MLP neurons of a small language model. Each row is named by its layer, matrix (up: input weights) and neuron, and shows model dimensions 0-127. Each number is 200 + 20 x the weight over its row's rms, rounded and kept within 0 to 999.
Before each neuron's rows, "fires on" lists the tokens most often at its 100 highest values on Wikipedia text that the model never trained on.

fires on: "1", "0", "2", "]"
L6.up123,196,210,224,205,223,206,198,216,198,174,259,205,218,190,181,220,221,209,191,209,186,205,209,171,192,238,206,183,190,189,221,233,206,197,224,181,216,196,211,216,238,187,195,249,187,168,158,190,177,199,179,233,178,209,223,185,214,183,195,238,178,197,217,218,175,173,183,192,201,182,191,192,185,184,197,189,230,211,250,184,235,197,176,209,173,212,193,211,207,211,208,202,253,221,210,230,191,172,207,182,195,195,191,218,170,213,191,166,182,162,175,193,183,188,212,167,179,208,189,261,211,188,209,209,210,184,177,161

fires on: "ment", ",", "y", "ation", "al", "ision"
L4.up687,186,197,206,205,236,242,227,203,202,199,196,195,165,189,197,235,199,182,177,174,175,174,208,247,173,219,199,214,171,187,199,209,191,201,205,225,202,223,182,201,210,220,176,204,166,203,181,203,204,204,189,186,173,190,202,202,226,192,209,204,174,202,170,190,246,164,178,234,213,207,220,211,189,186,203,202,213,216,187,158,195,197,195,251,216,172,199,193,179,207,203,213,181,216,221,186,200,207,203,220,183,195,200,191,208,183,192,195,184,172,188,204,191,224,196,214,205,208,217,242,201,206,229,210,208,194,212,209

fires on: " and", ",", " ", "au", "s", "–"
L6.up256,188,211,168,205,157,192,183,209,161,193,200,220,213,210,202,199,202,204,198,232,181,233,230,206,201,197,202,204,208,204,184,148,220,210,186,201,201,167,197,160,191,233,202,201,215,197,209,225,195,221,218,176,172,162,201,182,224,215,235,207,177,196,213,206,222,198,209,211,189,186,169,179,210,195,207,199,227,188,225,201,201,184,209,204,221,204,207,206,191,217,153,194,173,206,190,206,233,179,182,198,221,195,220,214,191,186,167,240,202,195,208,231,212,167,190,227,176,216,210,192,199,215,221,175,214,220,200,160

fires on: " |", ",", "t"
L5.up723,181,172,195,181,161,209,214,207,194,188,201,198,164,194,187,212,193,199,178,225,203,180,203,214,204,219,193,220,186,182,203,199,189,185,190,199,239,202,178,206,218,230,179,180,228,201,201,182,191,173,152,189,202,182,174,207,224,198,163,214,174,202,206,163,232,213,231,196,212,188,197,207,208,197,197,225,202,227,194,160,201,207,185,209,201,218,192,193,199,173,212,235,174,210,236,226,217,186,225,201,204,227,237,213,206,155,217,183,186,197,204,204,223,244,201,214,186,232,216,205,193,206,201,224,192,189,195,158

fires on: "ed", "ic", "en", "ill", "in", "an"
L3.up441,161,179,187,217,194,204,219,195,180,220,181,223,217,191,181,205,184,217,185,183,200,214,231,183,240,208,236,216,214,193,199,196,209,182,248,162,201,216,226,163,209,188,182,218,144,235,183,171,174,202,189,202,197,192,219,195,199,199,229,231,188,183,169,177,224,218,217,192,177,193,187,177,187,186,218,204,205,184,200,219,188,212,218,212,213,213,190,184,181,219,163,177,202,207,261,220,206,189,215,180,183,232,166,197,213,211,218,214,199,162,203,215,177,199,188,196,163,223,219,170,201,203,195,163,166,174,208,183

fires on: " re", " pre", "u", " ex", " pro", "g"
L6.up746,191,211,206,204,208,217,192,211,212,166,191,219,188,213,232,194,208,210,188,218,206,225,202,215,180,198,194,192,192,219,199,179,163,230,154,234,193,223,184,176,226,195,212,222,175,219,215,184,202,203,227,167,184,159,197,227,178,211,194,219,211,206,175,203,198,191,193,182,201,209,206,212,192,198,195,215,182,182,202,183,213,200,172,243,206,181,175,189,225,163,201,209,245,230,243,161,213,208,202,178,161,179,223,246,217,172,179,201,164,232,163,206,212,205,171,217,193,193,200,218,190,200,238,223,228,156,205,216

fires on: "er", "ed", "r", " the", "ge"
L5.up234,202,216,215,189,227,171,214,169,212,197,242,213,197,153,248,193,219,174,188,211,191,202,216,195,192,204,215,222,207,177,194,234,192,193,209,182,206,192,207,201,179,176,208,198,202,233,224,201,195,181,210,164,185,192,246,183,195,189,237,184,206,178,198,162,195,208,179,221,220,211,199,205,211,185,248,178,181,225,229,216,201,221,173,207,179,209,215,215,200,203,199,221,202,175,195,230,205,183,178,217,211,190,193,205,220,182,217,212,227,183,211,206,183,175,175,204,186,182,184,223,196,218,189,200,187,183,199,203

fires on: " his", " ", " He", "-", " he"
L3.up528,189,163,206,166,191,195,202,218,185,182,246,227,173,216,203,193,200,267,197,185,205,159,228,197,212,175,201,182,179,180,214,199,219,205,234,196,227,232,217,178,178,171,215,166,185,223,176,171,240,192,193,202,205,219,197,200,181,191,227,188,195,204,171,151,197,208,224,233,202,221,208,198,188,203,194,195,195,234,208,231,203,193,219,203,188,204,164,206,208,224,165,220,178,206,210,216,207,198,179,177,198,191,207,225,219,178,200,220,184,194,193,188,199,195,202,201,218,190,192,186,229,200,159,192,167,195,215,189

fires on: ",", " to", "om", "ly", " and", "ak"
L6.up413,191,195,231,197,202,182,235,200,195,199,223,186,171,201,192,230,211,155,170,217,232,203,192,204,221,205,218,206,175,197,181,175,178,211,214,185,211,211,206,237,181,211,199,245,208,214,194,201,206,185,201,213,186,173,219,191,190,209,214,203,162,195,187,220,212,171,190,197,213,201,227,200,211,200,187,191,229,214,255,231,191,180,218,198,200,202,192,211,206,211,216,213,192,239,198,216,215,192,231,230,167,166,217,210,210,197,199,240,243,173,201,203,192,201,166,222,218,147,202,195,195,204,186,208,173,215,202,202

fires on: " |", "est", "-", "|", "."
L4.up877,173,175,169,216,184,189,222,218,195,175,187,175,180,186,220,202,175,202,221,224,204,178,212,183,231,230,197,213,205,192,191,248,215,166,182,217,171,173,197,202,211,198,166,160,209,194,218,213,188,211,182,181,208,178,185,207,236,181,214,207,170,174,197,188,196,198,197,219,217,190,209,179,176,232,183,187,195,206,194,182,200,174,188,228,207,222,204,160,237,182,198,203,209,189,227,196,214,226,191,176,188,198,208,214,192,180,216,205,216,169,242,208,226,222,195,208,155,194,213,192,177,219,217,225,217,190,169,205

fires on: ".", ".\n\n"
L4.up591,229,219,190,198,222,205,157,164,183,205,190,254,227,235,259,210,215,186,223,201,211,177,217,197,217,219,211,215,191,187,179,209,221,200,191,167,211,195,164,196,186,208,217,216,170,179,217,238,197,212,237,177,160,219,189,187,229,190,207,200,229,163,183,220,156,182,171,174,197,224,218,173,201,187,252,192,213,225,193,208,193,186,227,196,194,154,189,215,174,185,204,199,233,219,237,184,204,227,181,199,153,175,224,206,207,181,173,206,162,213,197,206,202,196,208,175,211,204,207,188,175,181,198,203,207,199,191,225

fires on: "ost", "any", "S", "an", " all"
L3.up850,182,211,200,216,230,203,186,249,165,159,222,197,189,211,201,197,199,204,176,177,200,178,206,199,176,188,192,223,215,205,230,170,214,210,202,181,218,200,180,202,199,236,204,191,220,205,175,184,200,192,210,157,211,202,174,195,215,215,193,198,222,208,230,173,210,194,219,260,203,216,193,141,225,193,224,228,181,203,180,205,200,197,177,199,185,187,185,199,194,202,175,217,234,214,196,179,169,222,178,178,184,201,209,172,185,161,195,199,228,234,172,213,222,167,225,177,190,189,200,192,189,206,189,172,204,206,211,227

fires on: "en", "g", "um"
L3.up686,211,183,213,199,217,175,197,220,187,199,196,191,193,179,206,196,213,186,217,224,169,177,207,254,170,221,214,239,221,243,218,218,206,228,172,177,222,173,221,194,215,216,187,191,185,222,208,196,200,193,190,184,192,197,211,158,206,192,232,220,207,217,184,219,177,220,182,193,218,181,216,214,180,172,184,190,194,217,210,175,222,240,183,231,200,217,233,218,189,183,210,205,203,238,218,187,239,259,192,168,227,183,181,226,226,194,218,186,185,217,188,184,175,229,204,185,194,204,200,210,172,189,230,190,228,155,192,178

fires on: ".", ".\n\n", "\n\n", ")\n\n", "==\n"
L4.up292,235,209,190,198,186,197,189,175,215,247,188,198,219,195,229,204,163,189,208,227,183,214,190,208,258,219,223,194,188,200,160,235,188,176,159,183,172,179,162,197,207,186,234,186,184,186,202,228,214,188,172,218,182,210,153,212,217,185,203,203,196,165,202,214,163,168,182,207,210,219,202,233,192,175,195,196,205,203,188,165,186,211,215,194,222,202,171,170,187,201,193,207,225,204,206,195,190,202,181,213,223,219,231,219,225,185,162,169,184,195,225,241,227,217,230,241,213,206,209,175,191,199,213,229,173,214,232,190

fires on: "b", " by", "v", "up", "ra", "p"
L3.up321,214,180,187,210,223,182,187,194,185,184,217,196,234,185,184,205,180,212,209,188,171,164,188,182,205,248,221,171,200,192,178,172,184,216,200,177,183,210,174,183,198,223,190,162,215,199,185,178,218,179,180,216,157,237,204,178,217,231,206,175,195,200,208,200,214,235,218,177,203,209,205,163,189,168,180,190,228,225,183,199,182,182,225,225,229,210,222,223,208,202,230,176,210,213,224,249,203,162,244,227,185,183,178,220,242,197,184,219,240,195,195,220,221,186,187,177,209,183,215,205,213,213,204,215,216,218,194,171

fires on: " to", "ed", " of", " "
L4.up55,153,223,220,147,180,182,200,182,186,205,193,232,185,169,223,155,209,225,209,202,190,201,223,201,237,201,206,202,231,203,173,192,215,202,201,192,170,184,241,204,209,184,193,187,177,207,177,185,218,210,207,210,195,198,219,220,159,182,216,221,201,209,260,220,234,176,185,190,231,194,208,203,184,196,192,194,234,186,211,216,221,157,206,229,185,165,179,256,232,184,214,204,223,243,209,212,205,183,188,169,196,170,216,201,224,199,172,200,190,203,218,204,219,206,192,216,197,202,196,225,170,189,185,195,165,179,183,207

fires on: "s", "es", "als", "ation", "ts", "ors"
L5.up279,180,186,189,222,183,204,173,164,230,160,210,222,200,211,193,226,189,218,215,192,240,215,210,169,165,156,222,175,233,197,198,191,200,230,190,195,219,200,231,210,215,173,212,216,168,161,204,205,198,191,198,195,207,195,198,199,201,219,172,195,207,195,218,215,209,235,193,217,170,169,182,225,201,205,199,235,211,213,211,215,201,205,193,210,173,221,221,254,209,194,215,233,210,197,232,208,190,193,181,236,231,183,175,189,212,181,213,178,173,173,177,180,190,168,194,180,192,210,232,189,163,205,199,197,198,180,212,197

fires on: "t", "if", "et", "ed", "ic", " of"
L3.up771,198,208,210,217,176,185,223,200,210,169,179,206,256,236,187,227,196,164,199,197,160,194,170,194,202,203,217,204,220,231,192,213,214,197,214,176,219,188,160,238,228,222,171,164,215,192,201,191,187,160,189,177,184,212,179,202,202,196,178,215,199,198,208,195,197,184,215,225,226,221,195,173,196,169,182,206,204,195,192,210,170,210,198,179,214,192,192,169,186,206,226,204,220,183,189,203,236,213,210,206,173,202,172,185,206,176,224,160,190,239,221,217,203,230,178,189,184,206,221,197,194,191,200,212,186,204,169,185

fires on: "en", "es", "s", "ation", "|", "ens"
L5.up931,233,198,236,206,217,199,194,174,198,193,228,239,201,166,215,181,171,199,211,138,199,204,228,205,186,198,214,178,218,229,212,248,193,188,239,195,225,213,178,196,230,214,190,179,187,165,193,243,167,222,221,193,225,210,189,226,212,193,210,200,194,185,205,175,159,202,195,204,206,158,197,188,209,180,165,199,180,212,195,187,169,172,186,207,196,186,213,218,215,204,222,223,181,190,210,230,208,201,179,220,200,211,163,203,202,229,182,214,184,213,177,201,211,222,175,194,197,164,187,210,163,211,177,225,241,160,183,224

fires on: "th", "r", "ed", " a", "b", "ath"
L5.up77,202,184,200,193,208,168,238,216,244,214,229,199,235,176,198,223,216,188,207,212,191,183,233,221,193,184,211,196,180,141,195,219,205,208,186,209,217,196,256,216,235,185,229,191,207,187,225,190,196,225,205,167,185,196,212,179,164,215,183,198,221,212,166,165,221,207,204,192,168,218,176,227,188,208,211,190,162,165,210,212,181,184,189,165,165,213,200,181,203,191,237,175,212,171,195,210,215,215,192,190,227,182,208,210,224,188,223,189,209,203,206,248,197,191,203,203,178,193,172,216,205,236,207,196,179,226,217,235

fires on: " and", "ic", ",", " V", "ist", "ian"
L4.up338,205,197,193,201,222,177,199,185,183,218,158,160,171,198,214,198,208,212,209,182,178,199,190,189,202,219,204,199,192,221,215,181,199,202,180,181,210,211,200,205,198,174,194,210,178,202,195,188,176,215,207,219,204,201,227,186,193,183,204,204,202,195,226,193,181,184,158,237,195,203,186,188,174,225,217,193,255,207,210,210,206,202,201,168,192,213,226,197,240,204,205,225,196,162,215,218,176,206,195,200,215,206,165,204,249,182,172,216,171,188,158,217,226,207,167,193,204,223,229,196,219,190,223,170,213,175,192,175

fires on: "m", "g", "t", "n", "ar", "l"
L3.up73,190,187,214,218,223,216,194,213,226,199,190,167,176,199,235,234,201,193,192,195,207,207,217,203,180,217,201,221,194,221,177,179,194,157,187,184,200,211,189,232,210,216,160,206,183,226,217,180,196,206,177,226,192,209,206,195,171,200,162,153,199,180,195,209,189,233,228,194,215,190,193,193,217,182,211,200,202,206,190,185,206,242,188,197,209,259,194,168,171,199,193,223,182,192,200,203,219,244,255,165,197,225,168,259,218,193,213,187,186,184,241,222,225,236,166,203,226,215,187,194,206,209,185,170,195,196,193,155

fires on: "t", "ount", "s", "es", "ed", "ity"
L4.up734,183,212,179,165,208,213,216,206,198,217,167,216,166,183,205,233,167,199,198,206,198,189,202,159,190,169,192,188,214,234,188,205,189,208,190,178,202,186,202,184,179,191,214,194,217,180,190,191,195,183,197,205,156,230,191,211,158,232,196,194,164,209,217,201,206,234,200,188,173,190,195,207,214,221,190,189,205,196,193,204,177,183,210,196,206,199,227,233,203,201,148,211,206,204,218,220,199,200,210,225,233,195,184,175,203,202,197,195,193,199,207,220,162,199,203,162,200,230,174,220,183,182,161,235,211,195,200,165

fires on: "p", " of", "b", "at", ":", " C"
L3.up1000,208,215,202,186,203,166,204,183,201,213,229,217,194,180,203,209,173,210,206,186,184,203,170,199,203,207,220,166,213,209,207,204,200,253,209,143,200,174,200,202,218,221,196,177,201,215,208,186,216,205,200,196,205,193,194,165,225,188,182,181,205,215,180,242,215,197,219,217,232,184,201,204,165,182,168,173,195,196,167,160,206,217,181,210,226,184,201,206,192,205,212,210,203,205,165,195,190,194,197,218,234,203,179,219,229,209,192,193,201,157,230,173,203,197,192,229,186,230,192,222,204,237,217,222,238,207,204,195

fires on: " al", " to", "it", " or", " of", "y"
L4.up293,205,219,198,201,199,198,197,208,175,177,188,238,202,209,186,195,184,225,175,212,200,221,200,223,214,219,161,195,231,221,221,188,179,200,182,253,178,179,234,180,223,205,188,176,198,192,179,192,211,224,232,220,238,233,204,158,171,199,213,235,185,219,206,219,202,222,217,187,250,180,210,181,185,184,213,231,213,147,170,196,197,190,220,182,163,206,208,218,206,206,204,226,229,201,209,217,190,212,206,214,200,201,200,184,232,182,186,186,172,181,195,227,197,169,203,185,190,213,230,223,177,200,230,177,163,171,207,208

fires on: "s", "es", "ce", "N", "hy"
L5.up770,205,214,209,227,164,162,194,195,220,188,204,245,212,235,217,199,206,195,191,248,195,212,199,189,166,168,203,194,204,218,196,214,208,213,198,191,222,210,187,202,208,211,166,199,206,190,211,218,207,214,214,197,225,186,164,198,171,194,188,212,234,218,187,218,191,172,208,204,166,202,209,247,197,209,176,228,206,204,197,218,204,180,202,218,232,213,179,226,208,182,204,236,202,198,220,197,224,185,212,220,193,209,173,200,218,208,201,226,195,209,221,192,223,204,188,193,206,200,188,190,186,197,198,223,220,168,206,197

fires on: "ing", "le", "en", "es", "ions", "s"
L4.up345,226,204,174,205,139,184,215,201,213,173,217,232,175,217,237,220,192,167,198,222,197,198,214,144,203,182,207,200,204,195,214,192,178,237,224,172,199,213,202,196,243,199,188,203,196,192,207,196,170,181,203,177,228,198,234,205,204,228,222,187,200,196,195,219,248,221,226,247,200,172,207,193,205,186,187,202,222,169,197,196,192,145,204,196,233,230,268,200,203,170,221,226,202,189,187,198,191,178,180,199,210,188,208,221,204,193,207,209,195,187,191,204,186,205,202,218,199,199,220,233,220,213,191,192,218,197,198,216

fires on: " he", "mer", " she", "u", "e", "-"
L3.up67,199,190,206,171,210,174,191,204,226,219,218,229,157,201,196,199,202,240,206,204,197,215,208,178,235,221,204,190,190,214,201,172,218,203,214,199,209,173,234,201,175,194,221,205,165,184,221,205,211,196,179,213,194,211,214,214,164,183,224,225,214,198,188,213,214,225,192,206,230,204,189,207,208,223,183,191,189,218,142,226,239,179,150,174,182,175,185,200,201,173,195,217,202,187,226,197,219,209,200,184,194,211,193,191,212,203,191,214,197,193,173,155,203,210,201,217,198,183,183,220,197,230,208,201,192,191,223,225

fires on: " and", "&", ","
L4.up856,164,203,222,191,219,206,198,208,179,214,204,211,191,199,180,167,244,182,206,188,204,185,230,214,212,208,204,211,169,206,192,194,192,236,212,223,212,176,211,192,186,223,227,216,212,203,236,218,172,203,211,177,190,207,205,181,203,210,237,237,192,194,203,205,203,201,203,246,241,154,168,224,185,216,219,201,199,195,234,207,183,208,215,215,184,192,218,212,185,204,210,193,220,195,206,211,198,158,218,201,211,214,188,202,217,195,173,233,214,186,213,241,235,246,183,182,195,220,199,214,190,206,223,198,224,237,189,161

fires on: "er", "d", "ig", "en", "le", "et"
L5.up703,209,195,220,205,219,229,187,197,163,199,203,209,208,208,215,202,164,182,189,213,207,172,189,207,212,163,206,175,166,251,169,243,184,196,167,212,213,212,221,211,202,181,203,209,212,234,165,161,192,188,188,209,194,213,202,183,189,193,216,168,180,203,238,212,205,179,247,179,200,231,197,185,181,214,211,183,146,199,186,171,214,206,220,235,204,233,195,196,203,185,163,161,186,201,222,200,204,207,162,212,172,199,185,190,205,173,211,216,163,203,236,231,185,198,205,181,173,190,205,218,212,228,182,242,233,211,225,204

fires on: ".\n\n", ".", "==\n", " the", ","
L4.up607,200,216,185,189,182,173,216,171,202,214,203,252,206,187,209,221,186,155,184,193,233,198,238,171,195,196,221,207,206,193,183,197,219,188,241,190,222,209,156,191,190,231,194,202,184,206,220,182,188,219,169,177,191,243,180,225,238,214,212,178,211,191,163,207,186,185,209,191,203,215,195,187,206,192,186,192,197,213,214,209,189,192,164,186,207,203,198,196,158,200,199,216,226,254,226,153,193,216,230,205,186,219,230,220,191,189,193,205,173,201,183,200,228,228,195,215,173,169,201,192,193,221,206,204,201,190,207,170

fires on: "ru", "u", "ian", "ia", "ang"
L4.up875,221,163,207,196,195,178,213,219,182,172,212,229,221,239,202,207,224,188,195,203,203,205,205,186,174,194,212,211,226,212,225,188,211,165,215,209,193,195,196,202,228,231,176,211,167,207,207,196,225,205,203,210,220,228,219,198,198,199,172,225,204,167,201,182,244,176,145,196,221,185,171,219,192,226,159,211,205,196,219,188,188,210,192,217,201,179,212,209,165,181,220,174,172,170,187,181,196,200,184,183,235,223,199,206,186,199,208,218,200,192,238,206,228,209,210,196,197,212,179,203,208,207,206,243,196,105,199,212

fires on: "ed", "o", "an", "ag", "ame"
L5.up985,177,189,167,191,249,164,173,230,199,200,185,182,229,152,177,179,181,225,194,190,207,175,183,155,190,210,201,225,207,207,233,193,228,219,228,192,219,194,163,187,179,210,191,187,211,229,199,195,218,184,170,202,226,194,239,197,197,183,233,232,154,135,203,180,222,200,182,194,189,191,203,214,203,207,202,183,203,212,193,219,197,197,205,220,224,227,219,234,159,203,198,192,228,216,222,205,224,251,227,213,233,182,200,211,185,215,218,203,198,230,213,235,191,228,193,212,200,211,226,198,170,208,184,188,171,205,187,189

fires on: "er", "it", "e", ",", " of"
L5.up904,209,190,193,208,198,176,201,201,195,161,252,212,201,241,203,215,177,211,218,198,214,196,229,198,173,221,184,181,203,229,214,219,161,194,192,180,177,221,202,200,243,223,187,188,207,205,206,183,194,219,231,215,230,191,197,176,186,188,180,216,215,216,203,202,172,209,232,173,209,205,158,215,183,201,197,207,179,202,185,205,191,226,180,223,208,191,212,207,190,205,217,164,183,240,194,206,213,215,214,199,210,188,196,146,187,166,198,155,196,241,216,229,218,188,193,203,202,210,238,209,182,187,235,162,209,211,200,210

fires on: "ed", "ated", "\n\n", ")\n\n", "ing"
L5.up950,184,223,184,139,220,170,214,217,205,198,202,235,225,178,183,199,202,176,200,232,187,218,205,225,252,224,208,206,201,245,213,241,179,214,175,191,185,190,215,212,219,180,211,190,227,196,203,207,211,179,191,165,180,187,172,177,198,205,217,217,205,196,187,232,189,153,204,209,198,222,192,208,172,183,188,203,232,191,171,164,217,242,162,205,160,221,220,173,184,212,200,217,220,190,209,202,197,181,235,203,230,203,215,206,199,206,195,174,193,220,191,206,253,217,174,210,161,211,217,176,215,187,191,204,176,211,222,190

fires on: "er", "b", "ov", "v", "sh"
L3.up27,206,195,194,220,210,176,182,203,189,228,242,230,206,185,196,197,198,191,167,176,218,204,231,163,222,229,184,199,132,170,207,189,230,208,157,202,183,210,156,211,186,203,235,185,187,220,222,178,242,168,193,222,189,236,203,205,180,188,190,193,187,197,196,230,212,182,203,203,186,235,189,174,163,219,220,183,197,239,203,186,168,242,201,226,194,189,205,219,193,224,188,219,187,193,222,217,195,183,198,202,209,220,206,221,225,180,204,212,200,186,212,193,186,167,212,202,217,208,182,184,198,203,210,210,209,182,177,157

fires on: "e", "ed", "on", "ill", "t", "ell"
L6.up89,180,166,203,192,233,180,206,202,211,223,200,219,182,184,228,221,179,201,192,191,205,192,220,192,219,174,206,200,164,232,181,190,218,184,223,175,198,202,200,188,183,197,196,216,211,170,219,202,159,167,202,177,193,184,227,213,204,195,204,204,207,205,192,231,216,219,206,228,223,192,232,188,164,159,210,199,172,159,204,199,193,225,211,212,192,227,232,206,193,195,194,194,183,177,217,201,195,218,206,188,194,193,155,228,207,188,188,213,184,178,199,239,172,203,199,208,185,226,219,238,205,210,209,230,214,174,201,153

fires on: "s", "we", "es", "0", "ings", "$"
L4.up547,228,186,195,213,180,216,189,206,198,168,232,202,188,158,216,185,186,222,222,192,190,242,204,182,165,183,212,205,223,177,188,215,173,243,221,213,197,208,208,190,236,178,217,220,185,183,174,193,202,232,189,179,203,203,223,243,208,189,197,214,197,219,183,169,187,212,173,191,175,191,184,202,219,235,175,184,206,224,181,206,212,188,214,205,194,227,210,175,198,190,201,227,215,189,221,190,210,209,194,176,231,165,180,201,232,187,214,187,173,174,199,197,227,224,221,211,192,224,209,214,181,196,261,206,164,184,191,211

fires on: "id", " D", " d", " R", " V", "ic"
L5.up560,197,203,175,192,167,205,190,185,192,205,183,189,206,207,187,195,208,167,208,201,171,210,201,201,215,218,175,173,199,222,189,210,233,230,198,186,194,202,223,191,195,175,175,239,153,168,182,223,198,240,196,203,182,174,205,269,194,196,209,207,198,228,209,192,142,189,205,234,173,176,162,184,199,178,240,218,204,255,228,218,189,197,166,191,177,215,174,208,202,211,172,198,188,205,217,197,212,170,191,165,192,198,199,209,208,207,196,233,174,202,179,192,208,209,226,187,202,228,200,213,201,185,208,184,178,214,194,191

fires on: "tern", "ing", "ain", "er", "ed", "ic"
L4.up1010,191,192,191,188,219,183,210,194,215,163,243,242,215,181,206,229,200,211,201,204,222,228,183,177,216,218,230,198,209,203,176,179,221,176,192,195,188,174,211,170,233,170,188,196,203,180,211,192,170,189,214,172,202,235,198,182,219,195,212,210,235,199,214,176,227,223,213,207,221,199,187,169,220,190,222,228,216,203,187,192,195,233,205,205,223,193,175,181,174,208,168,183,203,199,200,246,243,155,200,242,183,211,210,179,205,185,188,210,214,163,186,245,206,228,160,231,165,198,233,203,187,196,208,189,208,166,209,197

fires on: " was", ",", " and", "m", ":", " Com"
L4.up153,200,201,224,215,215,197,202,207,233,189,172,168,193,187,157,194,176,217,209,203,240,198,205,195,215,220,235,213,211,191,206,217,208,211,167,205,230,188,176,185,198,206,182,187,211,167,170,198,204,166,167,175,175,168,210,205,201,239,186,173,175,221,183,195,184,220,169,187,225,229,221,208,183,208,176,216,203,249,195,184,243,178,222,177,206,183,184,181,202,196,200,214,190,225,201,208,218,176,228,191,200,176,181,189,209,210,217,208,226,236,211,230,164,220,215,184,193,236,184,188,190,196,204,185,201,216,189,194

fires on: " ", "on", "-", "ed", "a"
L4.up199,196,209,213,207,169,184,207,208,221,165,195,201,188,190,220,212,197,178,204,200,205,187,203,204,182,199,167,215,201,185,223,191,179,188,193,211,234,218,172,188,167,235,232,167,219,173,247,195,184,189,181,218,161,202,218,200,207,190,209,180,190,183,206,230,220,180,223,191,161,188,173,200,212,197,201,161,185,181,199,182,199,224,199,216,211,182,219,245,188,199,222,215,170,189,213,233,216,205,194,180,204,186,176,219,229,212,190,196,190,200,218,177,214,169,263,202,186,208,200,218,216,180,176,173,179,211,211,211

fires on: "it", "n", " th", "t", "-", "g"
L6.up871,190,183,222,227,182,216,197,167,202,214,164,197,184,193,215,189,221,200,189,181,200,197,185,216,202,177,216,166,184,176,174,211,178,215,174,198,220,210,199,170,211,151,233,186,182,224,205,205,190,166,224,158,227,188,175,205,199,187,204,215,188,208,214,164,208,179,211,196,197,181,182,222,212,218,266,211,232,186,218,200,174,195,230,209,224,169,200,224,186,187,178,203,209,204,214,217,207,190,200,185,219,210,233,221,175,194,199,217,195,219,250,183,184,169,186,189,213,218,219,213,217,178,190,182,188,171,224,191

fires on: ":", "\n\n", "ip", "p", "t", "m"
L5.up311,177,179,206,221,200,208,240,203,211,201,209,212,181,204,197,213,175,211,215,176,185,200,193,217,232,224,171,206,177,212,182,219,193,204,192,197,206,176,185,195,224,247,171,193,207,185,224,217,228,206,208,221,175,167,165,179,157,145,191,223,189,199,203,203,224,188,171,189,222,165,188,221,190,168,177,211,214,221,228,146,232,235,195,208,192,187,190,159,194,185,159,224,160,203,204,195,233,171,214,205,165,229,215,214,183,196,207,207,213,174,196,218,166,224,191,190,171,190,188,200,206,218,173,188,209,167,200,167

fires on: "on", ".", " of", ")", "e", "g"
L3.up855,204,195,174,189,208,206,186,204,153,208,197,223,207,150,188,243,200,203,176,156,199,175,203,192,187,192,209,207,230,189,243,180,180,224,173,202,195,180,197,179,180,201,189,201,205,190,174,200,206,205,216,215,195,179,218,139,225,211,199,217,191,200,212,170,227,214,193,185,224,197,183,214,173,189,224,197,207,193,191,157,234,254,194,183,184,173,188,206,179,209,184,196,217,196,232,203,212,230,192,199,170,193,200,205,243,187,205,188,171,235,204,218,232,189,224,220,179,173,197,213,210,223,220,216,223,153,174,222

fires on: "t", " t", "T", "it", "ap", " T"
L6.up780,198,208,193,202,179,189,170,219,207,200,212,172,203,158,209,233,202,183,157,216,205,176,186,190,196,191,210,204,196,175,190,191,187,196,203,240,175,186,188,204,246,174,213,208,199,204,202,224,175,177,233,143,200,180,196,194,201,203,163,218,190,206,179,188,210,172,216,171,180,217,182,216,232,218,214,197,202,186,231,184,131,177,194,222,182,185,202,211,233,207,185,219,191,195,199,218,232,221,218,224,206,204,203,230,200,185,204,176,200,205,249,191,229,217,223,171,181,176,191,210,209,195,180,220,205,196,200,199

fires on: "er", "over", "re", "ro", "ig"
L3.up91,200,200,217,225,233,217,221,148,194,176,251,186,217,202,176,163,201,181,210,237,216,190,203,219,193,211,214,217,167,215,175,210,177,200,188,166,227,229,206,186,204,208,229,209,202,188,201,172,212,232,195,231,189,199,209,207,191,230,215,175,171,186,204,161,218,197,219,194,198,195,193,194,224,212,197,223,208,194,196,178,187,172,199,194,182,212,204,175,232,200,188,170,184,190,203,189,191,187,180,191,212,200,190,174,191,198,202,190,210,181,238,225,160,178,182,210,232,219,201,220,198,211,239,194,235,176,212,182